{
  "num_attention_heads": 3,
  "head_dim": 64,
  "norm": "layernorm",
  "norm_eps": 1e-05,
  "bias": "none",
  "init_std_qkv": 0.0361,
  "init_std_o": 0.0361,
  "beta1": 0.93,
  "schedule": "wsd",
  "max_seq_len": 512,
  "max_steps": 13947,
  "dataset": "wikipedia_en"
}
MLP neurons of a small language model. Each row is named by its layer, matrix (up: input weights) and neuron, and shows model dimensions 0-127. Each number is 128 + 32 x the weight over its row's rms, rounded and kept within 0 to 255.
After each neuron's rows, "fires after" lists the tokens most often just before its 100 highest values on Wikipedia text that the model never trained on.

L11.up730 [103  79 124 162 115 113 176 114 127 113 151 151 185 165 128 117 142 153 142  99 152 140 139 150 147  82  83  57 151 145 112  79 120 113 155  76 160 124 150 124 113  97 115  87 101 111 182 131 112 131 140 189 116 122 159 156 166  74 107 144 123 103 137 173  91 110 139 103 129 112 180 132 123   0 152 147 122  83  88 128 110 161 102 122 154  98 137 142 133 153 109 102 111 168 166 163 127 125 152  73 144 110 125 158 181 190  88 144 112 129  81 114 122 162 132 185 160 148 111 108 159 146  74  98 142 160 121 110]
fires after: " A", " C", " m", "c", " ", " M"

L9.up452 [ 86  82  64 122 107 152 138 104 123 145 111 148 208 126  54 167 125 170 149 135  66 128 108  97 120 175  69 146 111 201 167 126 185 135 131 124 105 106 160 100 142  42 111 191 137 119 125  90 192 170 112 154 114 118 163  84 121 154 154  43 155 137 110 125  99 157 161  93 112 120  96 141 170 105  74 125 153 133 148 165  81  77  79  82 149 144 158 127  71 120 142  97 149 144  65 131 135  96 113 146 168 137  81 135 107 168  96 100 107 115 113 136 178 119 149 139 120 105 129 137 111 104 145 124 135 156 137 144]
fires after: "ot", "i", "il", "t", "o"

L6.up575 [141 178 156 127  60 162  50  80 148 146  76 128 143 147 113 120 104 149 138  81 111  95 110 136  91  99 114 126 120 163  91 160 143 150 124 103 164 179  98 129 101 124 152 141 125 119 131 121 132 182 106 115 167 105  99 171  96 113 117 130 140 110  55 105 131 107  97 109 191 136 133 165 133 146  53 102 127 138 117 102 135 142  95  91 132  98 126 139 143 101 181 172 138 192  89 100 135 125 135 125  78 162 193 146 177 150 144  96  64  84 146 191  92 139 146 149 103 121 135 114  86 153  77  83 131 223 177 136]
fires after: "ep", "o", "f", "or", "r", " F"

L9.up503 [173 126  74 132 214 170 235 117 154  92 118 181 110 142 152 109 108 201 114 129  87 132 167  78  86 106 132 141 149  98 167 173 136 105 109 130 149 115  78 158 142 129 124 148 115 114 105 146 125 160  87  73 108 131  46 153  98 122 102 169 171 125 143 123 163 160 112 130  85 163 174 102 125 162  95 211 101 156  98  99 118 120 160 159 110  99  90 153 131 111  88 176  66 141 118  93 155 109 167 133 106 119 113  97 120 149 107 108 139 150 157  65 131 169 142 168 137 162  83  93 101 112  99 110  80 144 146 155]
fires after: "==", " ", "s", "'s", "is", "er"

L6.up228 [134 119 159  93 158 128 105 167 117 112 174 149 131 125  77 143  98 205 123 143 108 128 127 136 173 113 163  78 105 129 148 113 162 125 169 121 135 110 103 111 105  72 117  38 152 120 177 148 140 135  84 102 136 109 182 163  96 130 156  49 176 128 108 109 118 106  91 107  81 163 117 168  85 141 125 133 139 106 101 117 115 131 101 117 167 163 163 133 138 117 155 124 125 141  45 144  93 115  92 149 151 159  74 123  68  98 138 164 147  93 116 127 177  80 132 137  95  85 102 125 102 106 171 139 153  92 163 145]
fires after: "st", " in", "t", "v", "i", "orn"

L6.up523 [144  67 187 164 123 155 121 118  91 110 110  86 134 148 197 144 118 117 106 100 202 211 110  88 108 125 120 134 126  99 129 121  81 100 116 114  89 131 154 108 128  76 100 140 145 142  97 234 169 139 149 132 155 115 134  74 145 152 174 114 204 128 144 107 153 149 162  72 150 142 100 170 167 128  69  87 156 100 164 133  82 131 109 169 161 159 135 129 105 179  99  90 118 103 133  95  52  62 127 167 102 112 139 138 108 121  97 136 119 205 116 147  98  90  98 108 129 142 133  93 138 136 146 115 176 125 103 160]
fires after: " b", "ed", "\"", "ation", "ing"

L10.up267 [103 121 139 129 187 107 118 123 113  92 113 108 163 153  62 110 120 139 202 165 110 121 108 115 135 106 130 108  81 141 158 161  98 141 100 151 100 158 154  86 175  81 122 124  80 168  89 116 195  93 105 181 108  63 159 129  86 116 149 113 120 131 139 156  74 187 112  74  85 134 153 135 125 149 159 163 131 121 139 123  82 124 124 174 113 143 158 139  84 149 135  93 123 112 143 137 201 181 134  79 163 128 148 151 163 177  48 133 104 114  91 139 131 100 125  93 147 153 150 160 143 160 132  93  91 114 121 117]
fires after: "w", "ew", "il", "u", "ou", "o"

L5.up48 [ 94  76 196 152 116  90 161 180  90  97 129 103 154 130 145  37 134 122 135 157  98 185 156 121 143 114 156 153 149 120 128 108  76 130 169 120 143 150 119 138  93 117  69 130 177 119  90 104 122  97 150 170  37 185 178 106 181 149 151 116 176 111 152 116  60 162 137 125 119 149 104 118 148 170 131 140  92 131 140  71 112 203 115  97 114 148 128 127 165 127 127 106  74 125 109 180  84 101 119 129  97 201 162 109  97 132 116 101  60 124 130 159 138  73 139 162 137 147  54 130  90 152 149 100  74 152 135 165]
fires after: " ", " (", " \"", ",", "e,", " the"

L6.up142 [ 74  99 125 127 115 151 173  97 110 103 136 145 160 111 163 130 100 144 136 179 139 107 183 102 150  48 154 166 118 185 148 145 113 153  84 138 105 155  95 132 110 126 170  93  83 108 143 176 156 120 107 164 137 138  65 166 174 112  82  67 140 153 121 107 115 131  93 121  55 118  84 154  92 117 134 139 101 109 135 124 111  99 192 172 128 152  99  97 173 136 104 152 107 128  68 103 131 141 156 128 144 114  85 111 118 107 123 157  84 122  77 116 180 170 138 157 122 200 142 138 122 118  38 138 102 187  80 150]
fires after: " C", " ", " A", " I", " S", " N"

L11.up213 [162 119 192 102  76 143 123  92 115 128 167 191 119 143 120 151  95 136  76 154 105 114 106  98 152 145  87 129 102  82 110  59 116 106 130 100 196 113 119 149 193 150  54 103 128 123 128 173 125 172 170  93 102 105 142 125 129 101 146 155  81 105 178 166 143 126 118 112 148 178 100 139 118 164 120 129 157 109 180 142 113 122 115  81 100 129 120  82 178  92  70  74 116  95  89 102 110 130  96  79  90 120 171 155 172 156 162  61 115  65 105  97 206 116  89 170 141 180 136 151 135 167 142 157 145 101 188 130]
fires after: " R", " F", " to", "g", " G", " of"

L13.up427 [123 107  95 112 148 153 176  77 124 123 164 113 141 190 170 155 115 166  69 143  98 134 135  54 163 132 141 147 142 140 158 152 136  84  78  59 129 139 109 117  82 162 124  67 151 116 153  93 137  97 113 161 171  96  97 173  97  92 137 138 141  96 127 125 156 179 102  92 107 115 159 174 145 104 136 129 142 135  80 101 133 163 125 184 164 126 143 111 137 157 128  87  64 215  77 107 128 170 195  81 104  99 186  96 113 167 134 183 140 143 107 128 208 162 198 147 152 165  96 135 162  55 105  93 113 222  80 132]
fires after: " ", "s", "is", " as", " A", " H"

L13.up518 [137 170 140 127 126 156 151 182 126  76 150  75 119  96 100 128 158 113  58 158 164  74 122 132 142 101 107 101 111 136 135 163 140 144 139 128 159 101 127 150 109 114 119 129 127 131 196  88 121  64 105 140 128 145  77 123 117 149 148 122 102 100 158 108 144 159 123 142 167 113 111 135 133 165 159 104 166 200 126  43  91 108  96 152  40  91 138 164 145 114 163 132 121 136 157  63 110 166  70 126 139 159 144  64 106 136 104  92 121 177 192  85 129 145 115 157 128 173  60 216 111 126 141 111 180 115  99 190]
fires after: "\n", " at", ",", " by", " from", " of"

L13.up170 [ 98 163  74 108 118  80 143  76 132 123 166 134  70 136 132 155 183 111 113 166 125 141 137  50 169 155  63 142 102 134 141  78  99 130 164 101  76 124 137 173 113 134 134 131 113 119 142 162 180 173 121 165 129 119 157 163  95 168 157 104 166 117  91 110 124 135 169  37  82 121 177 147 112  64 117 107 153  55 122  99 118 172 125 172 140 122 148  75 120 167 146  77 134 132 152  85 117 127 190  81 113 119 142 205  21 161 122 137 139 128 131 167 168  84 120 136 168 134 146 138 152 123  88 154 148 133 132 152]
fires after: "-", " ", "s", "u", "es", " A"

L10.up651 [164 106 110 117 111 153 109 100 182  96 162 112 158 122 144 119 124 161 198 151 132 103 117 183 121 129 145 169  95 160 131 132 127 113 179 101 189 138 203 133 127 138  93 142 138 108 160  72 126  80 119 122 173 139 115  77 162 160 132 117 145 113 114 126 160 179 108 122  96 209 112 151 130 101 104 134 176 139 154 134 102  82  22 132  89 135  79 105 135 140 120 133 111 133 137 111 121 120 146 142 111 158  92 134 182 139 119 133 138 178  90 156 111 161 129  91  69 149 148 121  90 209 149 145 145 165 118  91]
fires after: "i", "is", "ar", "a"

L10.up592 [171 101 166 130 149 110 165  94  88 125 121 196 117  91 101 182 140 149 139 104 101 128 159 140 186 120  21 149 144 134 136 118 193 107 145 106 170 126 127 133 113 184 156 133  80 174 132  80 113 114 132 136 105 109 185 142 123 140 110 121  94 151 133 151 121 153  77 118 144 112 104 166 190 126 120 105  87 175 131 137 147 137  81  90 169 159 137 109 122 127 120 109 207 144 101 116 107  81  83 128  70 163 162 161 103 120 162  71 158 166 133  98 175 120 150 171 147 130 150 142 166 147 137 189 107 125 101 163]
fires after: " of", " to", "ing"

L5.up481 [138 174 135 119 128 171 144 113 116  73 112 104 188 162 102  79 101 166 129 135 116 141 173 125 158  91 134  54 111 105  92 121 131 174 124 125 114  94 164 133  55 170 142 148 112  33 132 131 148 149 129 117  91  74 134 130  98 125  95 142 141 102 164 115 178 136  92 140 157 131 146 167 133 139  42 201 132 111 122 129  94 145 150  57 111 170 140 113 144 114 145 143 167 148 134  98  81  81 145 169 117 118 130 110 147  73 108  81  85 146 166 150 135 116 175 163 140 115 133 200 111 136 138 107 156 188 154 157]
fires after: " f", "b", " L", " F", "F", "f"

L5.up200 [125  84  89 129 150  90 136 159 144  99  96  97 116 108 138 164 165 119 121 120 149 143 156  99 161 118  92 129 166 144  97 165  79 175 116 107 172  99  94 146 112 133 111 111 174  97 132  91 109 122  94 179 117  66 139 122 167 108  89  97  90 142 126 155  78 111  85 173 162 138 153 111 114 120 147 114 146 140 153 102 116 119 104 164 138 129 195  71 104 136 131  75 101 192 101  85 116 161 142 119  98 120 185 125 179 128 112 116  68 140 125 107 159 108 107 158 102 148  98 119 166 104 162  98 134 158 170 133]
fires after: "es", " r", " s", "y", "w", "ou"

L6.up179 [158 171 190 115 155 190 140 107 184 137 102 115 132 106 161 108 140 147 141 148 175  81 128 141 107 148 158 145 114 111 145 172  99 105 139 121 122  65 137 133  67 101  79 198  85 156 164 124 140 105 132 133 123 161 128 123 130  93  74 129 154  97 110  99 163 166 144 145  92  96  44 192  99 179 156 127 112 140 125  25 104 148 171 109 119 109 132 104 132  75 138  58 115 132 178 116 122 108  86 137 150 142 158  77 138 157 125 113 108  99 123  92 118 132 125  83 143  55 129 126 171 124 122  83 128 206  94 162]
fires after: " is", ",", " ", "\n", "=", " e"

L8.up307 [ 55  54 120  88 135 128 193  90  63 127 106  47  92 156 116 136 195 165 157 165 142  92 116  94  30 111 133 131 102 141 133 194 108 173 132 127 134 108 113 135 100 143  80 177 123  93 119 103 108 110 139 142 140  76 163 160 108 159 140 117  83 138 153 111 154 183 110 166 140 168 138 168 133 150 125 124 126 183 136 121 156 125  88 148 172  90 101 119 104 134 124 107 105 166 115 106 124 132 120  90 117 103 125 134 126 133  84 157  90 110 200 145 122  96  82  97 103 169  99 171 161 142  77 143 104 179 170 129]
fires after: " c", "r", " s", "ur", "y"

L8.up337 [150 149 155 134 121 109 187 114 140 143 142 126 168 152  90 138 131 101 171 105  49 103  85 110 159 208  36 115  92 173 107 101 225 130 122  90 151 121 144 153 109 118 107 131 104 108 189 171 142 121 126  91 137 118 157  76 137 161 103 135 158 109 119 115 122 139 139 141 131 114 100 119 134 108  81 133 107 129 173 125 111 120 140 107  63 111 138  58  96 149 129  84  99 128 149 128  86 119  75 118  79 124 164  65 117 144 142 121 164 167 145 125 106  82 114 118 119 117 166 135 131 119 166 128 127 109 149 106]
fires after: "o", "at", "g", "an", "u", "t"

L8.up709 [185 146 100 113 111 145 117 143 211 113 177 114 205 166 115 133 124 168 169 132 133 177 126 144 104 149 191 107 120 117 107 161 169 160 113 109 104 139 125 186 142  98 144 175 164  70  94 133 124 132 122 111 160  89 136  92 106 134  98  78  98 127 165 128 105 147 157  95 125  85 137  97 126 153  96 167 110  71 113 123 129  80  64 123  97 147 165 139 142  91 143  89 159 113  98 140 132  85 130 121 142 128 176  78 108 166 131 165 119 123 107 145 188  85 119 109 153 100 155 124 148  44 147  80 190 103 146 126]
fires after: "i", "et", "t", " at", " to", "ian"

L8.up206 [146 103  93 112 165 146 101 145 158  79 149  91 154 164  73 108 148 169  84 169 114  85 153 131  79 148 141 131 111  86  80 140 146 159 159 107 154 199 147 148  77 143 128 128 140 119 154 133 153  90  77 127 159  89   0 139 126  83 148 169 109 120 132 131 164 101 125 160 111 119 106 121 111 123 103 137 164 124 111 170 149  95 131 142 155 157 146 156  80 175 114 141  92 137 136 136 180 133 132 110 166 143 103 155 165  69 141 116 107 144 154 133 145 115 148  53  71 155 150 143 123 149 105 139 107 138  89 109]
fires after: "r", "at", "v", "a", "i", "iv"